python train.py --num_hidden_layers=13 --rope_fraction=0.25 --learning_rate=0.00161
MLP neurons of a small language model. Each row is named by its layer, matrix (up: input weights; down: output weights) and neuron, and shows model dimensions 64-127. Each number is 128 + 24 x the weight over its row's rms, rounded and kept within 0 to 255.
After each neuron's rows is what it responds to, as a language model described it from the Wikipedia text at the highest values.

L2.up634 [130 159 156 151 151 118 117 159 147 156 134 135 153 136 133 110 152 121  78  80  94 117 129 103 104  88  99 117 117 139 127 125  90  94 158 101 152 150 127 158 148 153  95 118 128 164 121 180 111 114 152 152 122 149 140  92 177 155 197 138 106 118 108 112]
L2.down634 [138 118 136 127 132 138 146 125 152 136 156  53  92 117 122 114 116 174 124 103 151 161 192 126 109 145 163 112 138 129 167 139 120 151 167 138 133 127 133 154 138 153 112 124  89 105 137  87 114 119 116  94 103 166 124 156 152 106 137  98 144 160 132 129]
Function word after subject

L4.up119 [147 123  93 133 156 127 143 109 100 161 127  78 135 163 153  94 161  99 132 147 118 113 139 119 166 158 154 119  76 102 114 152 112 113 116 118 174 112 145 147 104  97 100 106 123  98 115 173 157 100 104 133 120 127 113 101 129 139 140  95 108 161 123 143]
L4.down119 [ 92 135 127 122 173 135 145 148 121 180 134 110 122 160  85 109 180 141  99 146 119 107 172 140  61 136  78 101  96 113 156 132 128 122 102 137 132 100 145 142 129  98 136 147 102 170 135 100 159 135  87 118 130 147 138 126 138 124 115 185 135 141 143  82]
Mid-word fragment tokens

L4.up926 [105 199 129 116 116 131 148 101 144 116 122 150 101 123 152 112 189 154 156 108  88 110 125 117 165  98 150 103 132 131 179 115  89 149 125 152  74 114 132 153 100 174 103  89 115 137 151 109 126 170 130  97 112 121  88 128 154 146 154 108 118 141 139 123]
L4.down926 [124 164 137 146 143 114 121 105 128 130 116 125 119 141 170 135 147 139 150  93  96  82 153 127 145 125 140 113 135 154 169 142 138 134 133 143 135 131 159 152  80 132 114 108 119 127 154 109 144 151 126 121 133 115  51 121 106 183 114 127 133 128 115 140]
Mid-word "ew" fragments

L2.up659 [150 152 104 152 119  89 138 113 154 140 137 140  99 120 119 123 139 130 154 148 115 113 141 128 102 132 157 115 154 150 148 147  92 117 101 105 109 126 160 128 123  99 120 151 117  94 162 151 118 119 144 100 130 123 118 134 167 144 149  80 133 137 134 134]
L2.down659 [151 177 102 152 103  98 146 130 125 111 131 134 124 156 126 120 146 115 141 127 157 114 151 113  95 137 123 110 130 163 113 113  46 112  70 124 117 136 132 125 131 125 137 152 127 115 148 117 105 125 141 106 109 153 106 147 142 130 147 122 159 154 127 166]
Mid-word est/el pieces

L2.up581 [174 153 143 111 176  97 134 155 154 100 125 131 145 176 110 117 141 115 124 110 130 115 136 110 135 142 138 104 131 155 128 151 118  97 133 116 113  89 135  95 163 148  91 157 143 138 101 147 104 113 130 156 115 115  77 132 153 137 110 126 131  81 153  80]
L2.down581 [112 126 103 134 127 133 134 138 115 170 115 139 166 162 171 122 133 136 111 132 113 142 162 157 100  95 120 142 116 103 163 124 103 110 128 101 139 133 135 149 148 136 131 158 111 100 129 147 138 137 138 148 115 106 136 121  75 167  89 113 129  75 109  87]
List-item function words

L2.up186 [116 100 184 141 149 115 103 112 123 148 127 117 123 124 143 150 141 166 117 103 122  63 150 140 107 134 127 133 115 141 154 163 115 184 117 135 165 110 132 127  74 168 104 122 140 178 143 100  74 141 115 127 116 139  95 157 146 122 179 133 125 129 182 157]
L2.down186 [127 128 111 183  70 145 168 145 167 120 158 156 134 143 138 141 104 142  94 143  97 183 176  99 119 150 139 132 152 125 146  71 159  96 116 127 140 130 147 115 180 144 134 143 148 140 145 130 134  82 128  92 126 149 114 145  88 102 145 141  93 113 119 146]
Mid-word suffix pieces

L3.up973 [118 171 116 127 183 133 100  92 147 125  86 151 122 129 107 106  89 171 168 134 144 106 172 152 158 138 114 116 118 135 119 159 141 174 152  85 159 119 155 166 101 167 126 161 154  82 153 114 138 113 136 121 134 114 113 104 118 132 130 144 117 104 142 106]
L3.down973 [126 126 147 123 152 149 138 105 149 155 163 118 154 143 119 135 152 131  92 116 143 116  71 115 158 150 110 129 119 156 142 115 181 156 115 133 168 167 117 150 134  98  91 124 155 115 179 130 172 151 133 154 120 128 161 117 137 120 123 135 153 119 115 135]
Mid-word subword continuations

L4.up198 [118 108 148 112  96 155 160 108 136 137 134  97 140 160 122 118 100 119 141 141 113 108 149 141 172 163 107 114 148 169 162 134 122 143 118 106 103  99 145 156 125 103 120 127 108  90 115 124 111 161 141 154 169 116  91 168 155 112 103 129 137 132 100 105]
L4.down198 [136 101 110 142 151 141 113 150 116 166 151 111 137 182 109 120 128 122 133 137  71 141 192 127 126 135 116  95 137 149 150 134 125 135  89 124 155 133 151  99 128  82 118 145 145 137 121 147  94 102 151 114 127  81  96 113 184 136  99 139  88 140 151 148]
Before upcoming names

L2.up355 [111 113 148 163  98 157 204  89 149 205 133 129 125  92 124 124 107 114 102  60 146 101 127 136 177 110 137 125 156  85  81 162 155 121 144 141 127 110  89 119 114 159  94 113 119 150  98  69 150 160 101  91 146 148 112 121 139 130  99 130 138 116 112 150]
L2.down355 [141 117  88 115 122 123 119  92 165 113 137 129 165 121 116 127 120 113 120 155 143 148 102 159 162 140 114 111 124 121 139 148 168 123 131 129 101  99 133 155 135 147 127 106 114 173 122 158 146 180 124 111 138 103 104 100 129 138  94 170  98 127 119 154]
Mid-word name fragments

L3.up207 [151 125 144 114 115 116  97 103 175 105 126 126 135 145 148 137 172 140 128 134 101 137 123  68 145 142 141 118  98  80 159 142 133 127  97 157 166 139 129 102 144  97 116 125 105 115 111 167  78 119 161 162 114 130 129 146  90 116 152 135 160 139  98 151]
L3.down207 [ 98  89 153 157  98  73 175 161 136 148 129 136 138 125 181 138 121 122 118 152 102 147  73 144 175 126 129 141 146 111 127 157 116 128 141 165 109 157 116 146 147 161 131 120 139 128 130 147 141 152  99 147 163 142 106 107 133 146 142 105 145 111 120 148]
Mid-word fragment after prefix

L3.up992 [107 159 147 156 110 140 137 120 115 117 116 161 144 132 129 138 109  97 145 119  93  95 145 147 161 121 110 143 112 142 153 122 128 111 131  94 105 153 164 148 146 137 140 169 120 158 143  68 108 100 145 126 106 100  89 130 144 130 127 103 173 151 203 151]
L3.down992 [148 122 139  94 131 120 119 141 131  63 123 138 140 102 134 154 102 156 130 157 122 100 237  82 134 129 115 107 156 117 138 133  87 135 147 128 129 131 146 136 128 158 154 114 134 167 150 128 108 154 132 100 109 135 121 109 115 123 143 145 122 141 143 159]
"for" and word-initial "for-"

L4.up461 [139 149 132 127 134 155 182 128 142 123 137 116 131 121 124  77 127 154 108 116 112 121 132 174  97 159 149 122 155 162 114 124 101 178 145 142 137 120 102 134 130 136 115 116 130  57 111 116 147 150  99 135 123  57 128 131 163  98 153 110 164  80 158 112]
L4.down461 [174 176 139 101 124 121 181 131 117 135 122 132 115 175 140  96 106 133 146  99 150 112 105 100 104 130 164 182 144 154 115 174  94  88 121 100 129 173 148 139 158 135 152 132 126 125 101 127 171  81 153 128 137 110 181  91 118 134  98 145 153 144 102 139]
Pronoun it, plus mid-word fragments

L3.up198 [129 145 162 128 103 104 128 102 160 109 142 160 127 145 144 149  89 125 127  70 145  73 141 126 159 134 120  75  78 128 114  91 132 151 148 103 136 118 138 153 150 155 132 140 160 137  61 129  91 116 154 163 121 149  71 138 136 122 115  96  99 141 146 117]
L3.down198 [116 139 148 162  77 101 138 105 167 161 138 130 106 120 157 141 124 139  80 114 152  96 202 134 185 145 117 100 115 113 114 116 133 121 141  77 142 111 116 129 182 125 111 131 136  98 123 123  76 118 138 144 124 145  79 156 132 118 146 127 103 132 129 131]
Token " a"

L4.up469 [124 105 139 124 132  80 119 147 133 149 183 149 133 111 129 132 139 121 112  75 143 117 107 145 136 105 112 153 129  80 138 136 140 108 140 139 108 122 113 151 115  86 113 138  88 116  96 102 153  85 100  97 100 144 128  92 170 148 171 111 112 183 115 146]
L4.down469 [124 134 154 158 111 105 107 142 137 155 152 114 128 133 140 138  77 136 109 161 135 127 179 164 119 123 122 167 108 132 105 113 140 123 139 113 126 113 129 152  95 168 139 118  96 109 118 131 143 147 148 114 184 147 157 140 126 169 142 153 120 127 104 131]
Closing quotes, odd word splits

L3.up351 [110 117 154 112 138 112 144 117 106 153 148 152 158 124 132 111 112 128 118 118 144 124 128 161 175 132 109 109 146 111 129 111 150 121 105 132 125  94  94 113  80 136  94 106 123 162  77 154 120 115  73 160 132 153 123 125 132 137 163  97 127 148 130 128]
L3.down351 [ 84 149  86 119 143  58 131 103 106 124 146 131 169 104 105 150  98 125 112 122 121 155 106 156 159 139 104 144 155  91 121 111 123 139 123 138  94 167  90 123 119 168  77  84 111 157 100  99 144 134  93 121 154 155 175 159 137 153 168  76 127 157 115 137]
Quotation marks around phrases

L3.up438 [101 118 152 116 138 138 155  77 139  94 125 153  88 131 131 133 119 134 110  56 154 112 138  85 148 133 160  98 144  94 100 110 143 121 120 141 155 136 112 103 102 101 117 147 106 141 130 142 134 154 102 111 126 147 113 169 124 121 118 116 113  96 112  99]
L3.down438 [113 133 124  76 133 118 143 130 111 116 130 107  72 119 159 107 120 106 144 157 113 112  97 128 124 119 106 134 122 151 124  76 139 109 155 153 113 105 129 101 179 112 131 104 165 179 116 113 139 149 107 134 124 105 120 112 109 100 139 126 133 141 129  95]
Mid-word name fragments

L2.up735 [111 134 145 136 152 102 182 104 137 130 130 128 143  81 104  94 159 110 100 144 128  94 125 155 143 159 150 109  88 140 149 114 151 114 116  88  95  95 116 175 108  88 107 119 103 118  81 140 120 159 120 173 101 162 125 130 171 134 152 108 155 147 133 143]
L2.down735 [ 94  95 102 130  92  93 147 136 110 103 171 163 138 130 136 136 124 145 116 116 164 117 194 115 174 118  96 159 150  88 110 108  97 128 120 135 115 163 125  93 136 149 120  99  94 113 101 128 158 159 132 162 116 150 127 118 104 176 142 113 111 169 109 134]
Closing quotes and parentheses

L2.up144 [ 92  99 157 153 157 120 100 122 140 160 118 154 130  95 115 139  81 175 140 147 127  84 163 149 105 109 116 134 132 125 136 199 106 140 140  87 158 128 137 141 124 159 112 156 144 105 149 122 128 118 142 155 140 123  99 107 126 132 123 145  60 131 168 119]
L2.down144 [103 140 135 128 158 153 168 106 188 133 154 108 124 119 154 110 172 112  98 127 130 118  90 113 168 128  96 142 105 116 115 101 170 116 135 123 138 165 107 150 116 124  95 138 129 168 138 122 136 163 114 179 139 144 167 145  90 185 151 121 102 125 130 128]
Mid-word fragment pieces

L4.up242 [138 130 110 167  91 109 159 125 154 179 170 109 165 126 157 140 130 132 112 122 162  85 165 127 119 184 154 134 110  85 113  93 110 146 161 129 127 127 108 136 134 112  74 117 154  93  88 123  91 124 136 139 112 159  82 120 144 107 127 112 111 144 123 137]
L4.down242 [111 160 149 147  88  95 142 113 123 167 145 149 112 115 164 127 100 121  93 139 129 108 196 132 150 147  95 132  99 110 124 113 105 113 105 115 128 139 139 152 136 123 125 169 123 108 129 123 117 127 153 155 142 175  92 149 136 113  87 129 101 111 120 126]
Word-initial "a" token

L3.up979 [143 154 170 136 127 109 127 146 150 132 134 144 152 123 140 114 128 159 115  68 132 119 129 141 102 178 118 135 145 164 110 129  94 193 128 104 159 132 115 149 173 124 108 102 100 143 153 153 162 146 176 127 139 120 131 152 148 145 132 131 122 129 138 165]
L3.down979 [161 135 111 140 127 126 133 165 171 128 166 133 136  93 149 155  76 162  82  97 165 146 171 139 154 159 149 102  86 139 163 136 143 121 145 151 150 128 170 114 122  98 132  98 120  96 128 112 101  76  86 104 108 137 127 105  72 124  88  91 145 160 135 164]
Short ambiguous word-starts

L2.up904 [133 126 147 123 163 151 155 139 134 115 171  92 139 101 101  94 127 123  81 131  94 119 130 103  91 145 151 134 124 136 155 119  75  94  97 129 127 116 111 128 158 138  95 105 127 134  86 185 106  92 109 162 123 156 109 149 152 139 193 125 164 115 130 137]
L2.down904 [163 140 110 113 105 150 132 135  95  87 151  92 141 132 180 107 138 115  86 148 115  92 171 141 109 100 112 117 136 125 167 130  70  95 155 110 121 104 105 119 151 121 122  97 142  99 119 160 121 112  96 124 148 130 134 147 143 137 171 148 163 154 114 121]
Mid-word continuation pieces

L2.up517 [127 163 159 165 150 117 108 151 116 154 118 129 143 163 137 141 139 112 102  94 128 117 127 146 138 103 102 113 137 127 112 125 113 117 169 117 120 125 115 102 131 155 138 148 141 115 123 111  98 167 122 113 139 123 103  87 137 155  93 125 131 120 147 120]
L2.down517 [121 157 139 137 147 118  94 148 105 111 114  95 115 140 131 115 140 136 121 180 106  84 255 122 110 128 139  97 136 144 149 125 117 113 150 106 126 151 125 138 111 150 167 113 121 108  85 136 132 125 112 141 124 107 146 159  86 152 125 170 121 148 126 155]
Short function words and commas

L2.up9 [157 144 133 126 111 124 157 123 113  89 135 157 107 133 151 136 154 156 151 140 119 125 127 126 137 177 139 108 108 146 106 141 128 131 121  96 144 132 125 146 123 115 112 161 139 112 159 147 122 159 148 164 154  82 144 120 143 143 153 138 175 120 135 132]
L2.down9 [110 112 112 100 139 127 133 185 125 118 113 186 104 129 148  99 133 125 148 116 140 123 197 118  98 108 144 113  94 126 112 130 122 173 124  70 107 110 128 159 176 125 188 140 145 117  58 111 131 129  86 104 131 143 173 153 122 148 144 123 108 157 116 114]
Mid-word fragments, ampersands

L4.up695 [125 139 107 141 158 102 147 160 133 151 162 135 137 140 127  70 145 156 124  98 119  83 102 117 100 107 106 145  84 136 118 120 128 167 157 140  94 131 147 130 115 159 111 156 123 165 135 124  82 152  83 128 150 102 115 126 139 170 110 139  94 130 128  96]
L4.down695 [166 131 155  84 136 194 164  98 111 141 154  73 152 126 104 155 160 160  94 136 124  95 211 123 132 104 147  59 164 153 130 116 134 138 140  93  79 130 142  89 133 116 116 109 118 121 105  76 125 112 136 118 133 139 129 127 123 110 123 132 161 129 133 158]
List-entry separators

L2.up907 [131 131 132 130  97 110 150 102 129 125 130 157  86 129 152 139 165 126 130 120 112 127 132 104 139 129 141 144 103 121 131 134 130 125  90 140 155 148 145 157 112 116  88 120 131 119 156  96 143  99 137 162  85 148 148 154 145  92 181  78 129 119 164 121]
L2.down907 [135 133 124  94 125  76 182 129 110 138 138 143 116 161 137  85 153 130 114 124 131  96  85 104 133  86 120 154 110 152 111 156 156 108 117 108 118 161 152 127 137  89 145 153  92 112  92 130 136 128  85 137 129 133 120  92 106 108 166 132 147 152  95 128]
Pronoun it, c-word fragments

L3.up736 [138 161 121 126 154 129 127 128 128 158 148 150 159 102 129 104 119  82 116 138  92 126 108 115 203 138 136 109 114 115 133 162  98 143 103 112 118  74 116 145 141  90  91 160 126 127 113 134 174 134 145 114 108 139 124 133 151 145 123 117 128 134 129 122]
L3.down736 [150 138 170  67 143 125 149 124 129 138 146 125 156 133  96 139 110 116 141 129 114  76 104 146  98 108 145 156 111 121 165 148 100 180 123 133 104 139 124 132  82 108 125  80 163 125 146 121 160 120 133 140 167 114 122 142 140 119 108  91 122 135 124  85]
Sports league word-starts

L3.up969 [130 158 138 113 151 104 150 123 133 106 116 117 161 130 117 102 106 164 113 125 122 125 121 118 137 135 131 141 140 151 121 170  99 158 157 130 119 123 144 129 166 161  90 115 129 129 123 185  95 122 134 146 151  87 122 137 136 123 118 137  88 128 132 144]
L3.down969 [133 139 129 166 154 148 100 109 144 132 158  88 148 159 125 137 131 142 140 140 112 116 181 117 157 158  99 118 162 122 132 128 123 126 107 128 138 108 142 122 154 117 121 122  81 119  91 140 100 157 140 162 126  72 172 115 169 185 121 126 106 125 109 122]
Attribution words before names

L4.up660 [130 142 166 149 123 135 123 117 110 125 162 129 116 107  90 117 107 105 117 114 137 102 146 118 162 172 129  91 124 140 123 166 117 111 139 135  87 101  71 109 107 128  81 138 126 141  89  96 126 166 101 115 145 110 125 161 178  86 159 141 129 106 117 104]
L4.down660 [ 70 146 124  93 126 138 117 119 129 165 143 114 104  72 104 133 144 146 137 119 141 153  46 144 104 133 160 132 107 130 126 156 119  69 149 141  95 123 104 129 141 168 127 136 127 104 106 129 123 175 122 129 146  94 120 158 136 122 137 122 153  84 136 123]
Split capitalized-word pieces

L2.up211 [121 109 154 160 137 142 130 115 115 166 120  89 101 148  95  97  82 192 147 113 162 114 164  79 118 146 149 125 122 152 135 148 107 125 116 110 183 150  87 130 104 113 100 149 132 139 115 127 128 159 111 121 156 143 121 119 128 171 128 120 105 108  98 122]
L2.down211 [ 98 109 140 183 107 168 149 154 138 151 119 169 161 129 135 115 150 134 139 115 110 115 255 125 150 128 110 140 129 127 127 116 149 150 150 119 107 175 110  88 123 107 144 103 145  76  99 135 115 129 136 132  89 132 109 165 104 138 107 127 129 147 132 136]
Mid-word subword fragments

L4.up622 [120  92 158 136 127 119 116 136 133 107 115 158 155 121 131 116  92 127 131 133 123  87 107 128 132 151  97 127 155 146 156 135 120 163 137  99 154 125 129 121 145 128 108 154 109 106 172 144  95 155 134 109 101 101  83 129 127 162 130 149 102 119 155 132]
L4.down622 [139 121 126  74 144  81 106 139 121 122 125 121 142 135 174 188 140 103 135 111 130 117 194 128 113 154  95  91  93 114 112 120  89 117 179 111  88 133 137 130 174 164 134 159 146 119 122 136 132 117 112 133  95 116 131 101 154 142 116 140 119 126 158 171]
Word-ending before object

L4.up538 [145 138  94 163 157 117 100 134 125 131 123 131 148 113 135 124 137 141 145 113 135 118 149 143 115 106 114 140 120 151 150 130 135 144 120  96 130  80 149 161 110 190 130 144 120  98 109 116 142 153 153 102 115 120 123 108 165 136 112 134 130 120 156 102]
L4.down538 [114  87 150 164 145  96 113 126 125 113 122  91 125 107 157 109 138 114 129 174 184 122 165 116 144 167 113 128 178 160  95 103 129 138 184 135 143 111 149 145 109 176 123 120 120 129 115 128 131 113  91 120 157 124 119 153 122 167  97 156  71 123  74  97]
Word-completing fragments, compass directions

L2.up41 [141 139 119 130 126 112 144 111 145 139 149  87 136 165 118 107 128 122 130 141 104 128 136 142 154 146 123 123 133 131 129 103 139 142 106 113 168 120 110 165 130  75  92 167 113 118 129 155 153 100 112 139 130 135 104 127 130 160 148 121 114 151 121 161]
L2.down41 [146 157 104 119 145 129 165 106  82  95 142 125  95 111 124 117 150  68 105 139 120 115  92 123 136 115  86 171 173 148 134 153 150 150 110 118 105 154 152 196 135 115 165 118 130 156 143  83 131 143 156  94 144 139 124  98 110 121  95  86 162 148 170  88]
Word-start fragment tokens

L3.up508 [130 121  96 122 108 117 113  98 139 123 130 163  95 157 127 152 118 121 146 140 134 111 152 115  73 134 183 116 116 134 152 104 130 130  94 117  88 135 151 117  82  87 114 156 154 134 103 106 159 146 148 133 117 149 126  99 132 126 181 106 173 161 176 149]
L3.down508 [143 132 143 128  80 122 148  89 125 131 124 123 129 109 155 125 139 108 152 139 149 154 106  76 125 148 126 154 149  89 161  75  69 124 128 124  84 102 111  89 110 133 126 156 139 128 112 130 120 129 130 141  96  83  93 133 155 164 138 208 176 105  89 110]
Mid-word subword fragments

L4.up605 [167 156 122 121 142 127 111  83 178 138  99 159 129 141 122 150 131 104 152 103 132 115 128 133 127 142 138 103 124 167 127 140  98 128 100  98 150  83 168 105 169  61 119 145 105 139 122 158  97 151 161 105 144 143 113 135 112 118 140 111 121 121 133 149]
L4.down605 [143 163 147  74 134 169 126 146 111 143 107 135 117 151  94 141 139  95 158 127 113 122 134 163 120 144 149 106  97 129 120 134 126 148 119 114 113 129 119 128 135 112 124 124 131 113 118  76 104 119 146  84 129 103  90 108 124 118 145 117  80 134 139  96]
Early word-piece continuation

L4.up262 [113 150 156 102 134 121 171 101 177 128 118 119 104 130 126 101  74 127 169 107 131 105 171 113 139 128 167 121  83  78 136 151 130 122 125 114 119 144 131 103 145 151 110 133 134 113 111 147 123 172 123 130 139 113  71 160  94 123 119 128 107 118 105  84]
L4.down262 [105 117 109  87 139 147 125 128  91 101 145 108 120 165 177 131 135 126 129 150 129 147  75 178  64 129 122 130 125 141 146 157  87 143  88 157 100 100 116 130 101 113 116 148 107 111 104 131 107 117 122 103 131 119 135 159 124 133  85 150 150 194 105  94]
Mid-word vowel fragments

L3.up931 [ 98 106 142 159 134 110 152 100 110 167 131 152  78 139 153 114 107 168 148 115 109 105 135 131 130 103 168 121 134 135 123 158 119 160 145  93 151 121 162 180 109 170 126 150 139 117 104 108  89 128 177 140 160 146 114 164 145 121 117  98 122 115 124 103]
L3.down931 [129  78 115 138 153 148 112 109 113 136 170 110  84 139 128  91 113 151 167 133  92 128 149 127  95  99 121 151 133 123 168 115 125 134 157  99 122 143 168 143 171 130 143 150  77 116 117 110 126 144 141 136 134 129 114 131 146  88 121 149 110 118  92 109]
Mid-word fragments and stat slashes

L3.up958 [135 114 168 121 173 138 143 104 179 107 101 155 100 121 170  66 145 118 109 150 130 124 136 100 152 127 110 128 158 115 148 119 128 123  88 130 150  86 131 146 113 126 127 123 116 102 152 190 119 136 109 148 128 122 101 139 119 157 137 164 135 109 122 124]
L3.down958 [123  81 172 116 151 143 144  77 107 139 107 139 111 142 126 103 137 134 107 102 151 115  29 112 150 164 165 115 143 123 135 131 140 101 105  89 147 135 108 167 145  90 128 151 109 129 130 147 117 122 147 138 111 153 121 164 111 156 144  63 101 119 124  97]
Mid-word fragment tokens